MLP neurons of a small language model. Each row is named by its layer, matrix (gate and up: input weights) and neuron, and shows model dimensions 512-639. Each number is 128 + 24 x the weight over its row's rms, rounded and kept within 0 to 255. A neuron's up and down rows have the sign that makes its largest values positive.
Before each neuron's rows, "fires in" lists the words (lower case) most often at its 100 highest values on Wikipedia text that the model never trained on.

fires in: "was", "is", "s", "given", "had", "are"
L6.gate456 [157 124  94 152 150 185  91 112 134 115  81 150 106 125 126 116 175 148 110 136 146 132 123 121 142 142 115 160 149 152 118 141  98 134 140 151 167  95 153 126 135 120 149 119 125 148 116 144  65 137 103 147 139 138 139 125 139 138 145 122 148 130  96 114 111 145  91 134 131 120 163 112 143  64 119 154 128 149 122 142 145 132 110 135 148 159 115 166 117 110  90 132 103 138 111 152 163  94 143 139 122 145 110 155  88  91 112 122 157 141 145 121 130 131 125 152 114 119 103 108  91 110 152 127 111 120 120 132]
L6.up456 [142 147 153 120 133 145 168 114  87 117 114 107 147 117 121 149 126 123 100 102 128 155 128 114 148 101 130 113 165 105 153 188  74 157 134 110 127 165 129 123 117 158 138 118 142 160 155 128 145 112 131  90  75 145 159 130 138 101 165 106  97 153 155 108 134 119 100 120 153  84 103  93  94 121 178  99 108 125 115 103 127 123  91 115 155 174 150 109  75 126 144 145 108 135 106 120 123 113 102 112 129 162 114 125 118  61 133 134  67 140 116 105 129 142 121 134 103 112 135 114 101 128 136 143 107 144 103  86]

fires in: "and"
L6.gate1630 [150 133 156 149 152 124 122  95 139 117 109 179  88 193  86 115 138 135 104  88  99 109 115 107 147 138 118 107 150 188 139 116 113 120  96 157 140 175 172 137 124 147 142 126 142 148 109 116 132 115 146 152 122 200 146 150 111 124 124 115 130 144 142 144 198  75  66 161 135 143 108 128 150 130 144  88 103 150 152 138  99 164 141  98  91 161 111 125  88 132 121 131 163 141 140 154  92 118 137 146 132 184 152 131 160  90 130 141 119 162 142 173 100 139 165 132  99 155 121 127 127 142 111 124 116 110 104 116]
L6.up1630 [105 155 143 119  98 152 176 134 102 132 120  98 109 111 139 116 106 103 123 189 107 134 166 145 141 133  96 115 118 138 115 122  78 133 132 143 167 141 146 123 128 130 128  93 106 113 135  87 130 101  68 111 124 148 154 127 133 163 153 122 107  95  75 134 184 137 142 133 109 120 124 119 119 138 143 148 132 120 100 115 103  86 115 162 144 112 136 125 127 148 107 114 139 122 129 117 106 129 142 109 134 139 150 125 137 169  84 145 111 115  89 123 126 124 137  88 146 130 101  86 134 150 159 144 173 158 137 152]

fires in: "did", "may", "does", "could", "would", "to"
L4.gate765 [132 155 137  83 113 143 121 140 128 128 155 143 118 136 147 130 109 122 119 114 107  79 113 142 190  86 144 156 141 161 152 171  96 154 105 110 175 125 116 126 156 142 109  79 127 146  94 115 177 131  94 123 140 157 133  72 145 160 100 102 140 121 134 136 133 127 127 125 130 152 127 106 150 130 143 107 105 182 139 131  97 145 121 129 139 112  96 155 107  82 173 151 118 137 140 112 105 128 107 132 112 155 110 141 173 108 109 141 111 126 114 139 136 116 144 119 131 141 126 147 129  95 121 144 102 105 113 107]
L4.up765 [102 141  85  99  94 197 126 135 130 120 109 152 136 114 124 122 131 108 106 126 123 111 163 154 119 130 104 140 142 152 163 149 109 116  98 148 174 136 145 147 136 132 139 139 145  72 138 141 133 128  68  99 150 162 121 143 113 162 133 125 102 131 101 122 119  99 107 149 175 153 118 157 185 139 151 119 105 162 124 117 113 164 106 183 125 105 134 127 116  83 136 138  85  85 129 113 112 120  79 171 107 156 124 116 188 120 131 105 134 188 138 111 154 103 132 123 146 150 122 114 122  97 115 153 128 135 145  92]

fires in: "000", "400", "300", "100", "8000m", "500"
L6.gate1408 [139 133 109 125 166 124  89  94 115 120 105 107 125 147 187 128 161 119 120 130 119 116 131 133 133 122 123 108 122 104  88 154 112 167 121 102 149 112 147  96 119 139 111  93 161 125 117  98 123 173 161 141 108  97  96 137 143 111 128 141 134 142 109 114 118 140 147 124 112 126 145  92 169 141 128 175 117 137 122 121 108 119  99 121 137 147 120 127 113 118 150 137 127 174 152 145  86 139 163 149 109 124 130 117 133 103 111  94 115  94 142 159 167 119 160  97 104 122 154 118 151 130 145 105 131 109  97 105]
L6.up1408 [118 128 156 148 127 105 130 125 152 122 122 130 173  65 140 170 154 129 147  93 155 117 153 141 127 126 173  82 110 183 145 140 149 115 133 144 151 134 105 132  91 110 106 148 113 141  95 112 101 114 145 162 127  86 149 120 164 108 121 119 111 128 120 145 124 115  99 111 115 157 147  82 127 112 143 139 139 163 142 130 142 142 120 138 103 103 122 182 137  96 150 138 175  93 140 147 159 120 173 122  86  84 128 165 119 163 110 149 149 129 123 145 147 133  91 114 144 138  92 115 105 114 140 102 112 130  88 159]

fires in: "and", "my", "road"
L6.gate1987 [156 126 141 157 124 162 109 100 121 136 122 158  86 168 117  90 144  67 109 132 129 118 115  85 140 127 131 114 108  93 100  98 143 133 133 144 158 144 120 151 115 124  94 112 130 131  93 152 140 143 124 124 115 166 141 102 110 148 122 128 143  76 129 110  93 100  97 138 139 131 160 129 170  96  92 153 132 130 132 178 131  98 140 104 176 161 151 123 112 176  88 140 103 114 149 128 132  83 124 132 160 110 145 150 151 168 107 105  75 137 139 135 127 118 106  89 117 128  51 131  99 128  99 156 128  95 139 185]
L6.up1987 [173 153  75 128 146 149 172 126 128 148 158 162 156 152  94 152 143 151 131 151 131 122 123 139 151 143 100 112 162 159 146 150 109 124  64 100 145 128 149  87  94 127 115 137 106 104  90 133 120 114  93 151 113  87 136 136 189  81 144 122 119 124 118  95 151 148 129 119 123 138 143 122 116 142  94  92  95 144 120 112 102 150 138 162 107 113 132 152 109 153 128 168 183 133 102 127 132  87 124 145 113 129 127 142 166  70 132 143 134 117  98 118 119 135 121 112 183 133 132 127 148 111 186 138 118 130 121  89]

fires in: "to", "and"
L6.gate1665 [129 167 131 124  66 143 123  82 156 161 104 149 150 146 164 151 168 120 111 141 113 139 141 102  98 128  94 132  98 127 133 115 109 128 102 135 150 128  98 113  78 169 149 115 150 181 147 111  98 140 122 169  78 134 116 164 118 128 138 111 175 135 116 101 150 102 124 151 147 120 154 149 138 131 101 114 103  97 132 145 119 117 125 163 140 107 109 136 125 109  91 117  78 102 122 139 165 163 110 112 143 124 145 162 145 146 140 121 132 163 124 170 109 131 132 125 140 163 105 151  82 170 148 137 139 128 121 142]
L6.up1665 [ 92 175 137 131 135 113 146 127 167 139 137 146  70 142 141 125 111 126 138  95 132 116  95  95 122 151 134 138 134  89 154  79 123 110 141 120 128 126 136 114 139 124 136 169 127 127 142 113  75 109 107 112 142 136 106 117 161 127 143 125 120 145 128 133  62 113 153 154 128 173 133 119 128 104  94 135 123 126 128 153 126 109 130 119 179 115 140 147 134  88 141 115 126  98 123 159 112 150 164 139 106 120  99 118  96 133 154 146 162 167 124 125  99 106 123 156 136 171  70 116 133 133 108 160  94 104  77 139]

fires in: "of", "to", "by", "at", "for", "with"
L6.gate501 [ 96 143 136 113 122 108 128 131 163 111 146 146 148 135 132 119 136 116 109 144 166 119 143 151 116 105 100 155 127 130  61 152 110 108 133 165 149  98 126  97 137 118 123 104 160 161 104  99 141 179 144 169 112 173  90 109 134 146 125 148  80 121 137 106 108 118  76 145 102 127 148 134 160 159 127 141 117  89 137 156 114 159 127 118 131 106 106 162 144 149 134 158 106  61 167 101 131 135 130 154 110  67 129 126 117 112 122  90 138 113 110 120 111 130 148 134 160 137 162 140 110 158 153 187  85  87 124 141]
L6.up501 [120 116  95 135  70 156 189 122 183 129 123 118 124 164 129 125 136 160 140 132 152 171 138 174 181 146  95 177  91 145 138 176 140 110 120 131 108 114 144 124 143 111 113 118 102 109 118 103  92 134 148 107 188 134 140 101 161 109  95 104 153 107 160 118  94 158 162 151 178 106 146 134  94 113 101 121 139 168 138 131 140 106 177 118 104 117  85 147  95 134 159 110 108 123 140 117 125 126 162 120 111 108 204 158 164 141 145  74 136 166 107 188 141 107 121 112 116 129  89 164 127 130 117 116  71 117 119 144]

fires in: "one", "each", "1", "a", "that"
L4.gate319 [128 104 122 130 160 113 130 160 144 110 121 128 102 127 183 111 185 105 152 108 155 126 116 113 152 135  98 145 152 133 128 116 136 144 154 127 144  91 159 100 141 145 105 141  98 121  88 106  78 125 179 111  89 171 141 117 134 132 145 135 182 125 107 100 131 167 115 100  70 114 127 134  89 115 147  91  95 112 101 141 110 138 122 131 112 128 101 163 129 124 145 136 145 135 108 142 125 104 159 107 110  74 136 139  99 129 132 135 167 123  96 158 147 144  85 164 124 150 132 130 132  94 135 161 157  92  94 119]
L4.up319 [136 121 161  80 104 143 160 143  86 135 166 108 163 112 151 117 131 130 151  92 144 170 129 141 120 106 123  74 121 161 110 148 144 160 101 129 146 154 113 120 106 139 121 109  98 135 128 141 149 129 169 132  94 143 134 145 144 152 122 163 109 108 104 150 125 149 123 125 138 131 136 151 140  98 111 134 127 122 111 113 114 150 100 134 118 163 105 117 140 153 165 126 146 112 119 122 102 163 118 137 137 171 166 136 144  92 125 116 135 134 101 163 147 134 135 154 115 178  95 173 125 107 116  79 120 102 126  92]

fires in: "a", "one", "this", "played", "another", "other"
L4.gate42 [130 139 150 152 162  93 138 125 144 120 142  89 118 119 126 161 155 126 119 181 117 150  82 149 122 174 125 147 115 176  94 116 134 154  92 132 151 100 134 109 104 140 117 104  98 133 117 101 112 162 164 132  88 151 196 134 129 171 108 133 127 128 104 129 116 132 115 115 119 130 123 102 170 137 155 166 171 114 120 116 128 124 119 140 100 107 119 148 118 128 139 116 147 152  90 123 118 161 114 100 122 115 101 131 177 117 109 134 154 151 158 141 134 102 158 107 131 140  79 133 162 121 144 121  95  76 148 128]
L4.up42 [134 141 120  71 180 123  56 113 159 145 143 143 119 133  96 128 131  92 153 115 116 104 143 130 139 108 134 101 176 161 130 122 100 117 143 188 139 194  73 123 137 124 119 108 128 142 123  86 120 138 171  99 118 102 144  87 150 145 131  78 120 137 125  91 134 126 125 118 120 141 144 110 108 106  71 119 101 156  68 138 166 129  91 152 145 125 113 129 150 217 120 105 125 117  93 148  93 146 125 154 149 146 161 118 203 113  59 145 123 127 102 128 150 134 102 141 151 102 139 177 121 109 123 104  97 131 125 121]

fires in: "with", "was", "were", "been", "has", "had"
L6.gate1374 [163 131 176 160 109 147 187 140 127 110 147 133 115 136 151  79 140 129 104 131 164 109 136 154 134 157 108  93  72 100  99 141 147  81 150 103 114  95 126 112 140 142 150  86 125 116 103 120 108 122 112 125 166  90 109 118 107 130 110 161 141 179 121 141  94 122 134 128 141 144 143 144 143  82 105 138 134 147 109 169 166 122 126 131 170 125 119 161 132 129 112 151 142  96 152 148 128 148 135 120 116  91 145 140 159  97 133 123 155 121 128 112 135 122 122 121 141 127  87 159 131 116 152  97 138 163 154  98]
L6.up1374 [162 138 153 108 113 109 121 133 132 115 131 184 112 123 130 147 192 129 127 101 139 110 127 109 123 160  96 130 114 123 104 126 152 148 114 166 147 139 116 140 119 164 159 148 141 146 105 114 152 144 142 113 138 120 177 120 156 136 161 140 128 117 105 124  96 152 124 112 156 113 110 164 148 108 163 132 166 155 114 154 115 179 124 102 183  70 138 126 152 135 124 131 147 131 120 154 129 150 140 120 135 126 129 124 152 131 112 155  99 122 140  93 130 132 117 187 127  98 131 105 108 104 117 124 112 150 102 130]

fires in: "38", "best", "also", "successfully", "32", "39"
L4.gate1772 [135 117 128 148 117 198 149 114 120 111 143 136 186 140 144 136 135 100 150  94 138 158 141 139 165 147 153 101  96 115 102 170 118 167 108 128 128 127 100 134  85 141 140 102 130  42 110 119 144 133 164 141 158 116 100  86  94  85 131 132  95 106 129 108 161 136 134 120 114 132 131 120 149 125 123  69  74  78 117 123 177 112 126 135 124 155 124 104 132 103 139 122  91  63 103 164 114 123 131 144 154 154 137 109 134 103 112 123 142 144 123 114 130 106 154 166 142 177 171 139 156 151 151 147 142 183  96 128]
L4.up1772 [116 160 164 107 137 128 141 142  99 121 122 127 154 152 122 106 114 140 141  78 138 141 104 139 153 153 114 153  81 154 148  90 144 127 171 136 120 134 115 129 145 168 145 160 123 117 140  96 134 132 150 130 112 124 111 144 154 144 122 133 107 125 135 137 120 106 140 125  99 131 115 149 117 148 160 124 132 127 174 121 111 134 136 106  86 116 120 116  98 135 166  88 118 116 187 111 145 157 111 125 141 161 152 106 135 117 133 111 117 118 116 127 114 121 157 126 104 143 108 137 124 171 183 174 123 153 131 123]

fires in: "of", "men", "women", "for", "female", "woman"
L6.gate405 [109 116 147 151 137 140 112 104 147 131 112 108 140 158 127 127 157 113 126 128 132 130 175 101 121 118 170 119 101  68  89 149 174 162 157 118 132 143 148 101 107 160 114 104 158 138 102 175 133 155 153 115  87 122  65  96 124 127  98 127 153 115 138 139  94 118 127 143  81 116 129 121 161 118 130 155 121 102 156 190 106 139 115 171 101 153 127 128 174 185  79 138 152 115 108 159 119 118 164 149 130 105 122 133 133 123 115 113 115 164 129 122 157 159 183 163 127  88 141 116 100 126  83  87 159  99 101 142]
L6.up405 [123 164 156 122 160 112 132 135 146 142 115 138 104 131 153 135 116  98 164 142 168 111 124 142 140 105 103  77 116 110 151 115  99 146 129 138 106 120 123 125 110 104 129 129 135 138 113 142 146  87 149 144 125  74 156  63  95  87 132 140 153 129 125 137  87 117 135  89 102 158 148 122 106 161 117 108 161 158  93 178  85 104 128 160 149 134 110 160 139 163 161  75 112 116 122 170 123 148 134 117  96 116 183 133 137  86 135 112  64 134 154 107 148 102 115  92 166 143 122 125 101 144 143 140 113 109 138 141]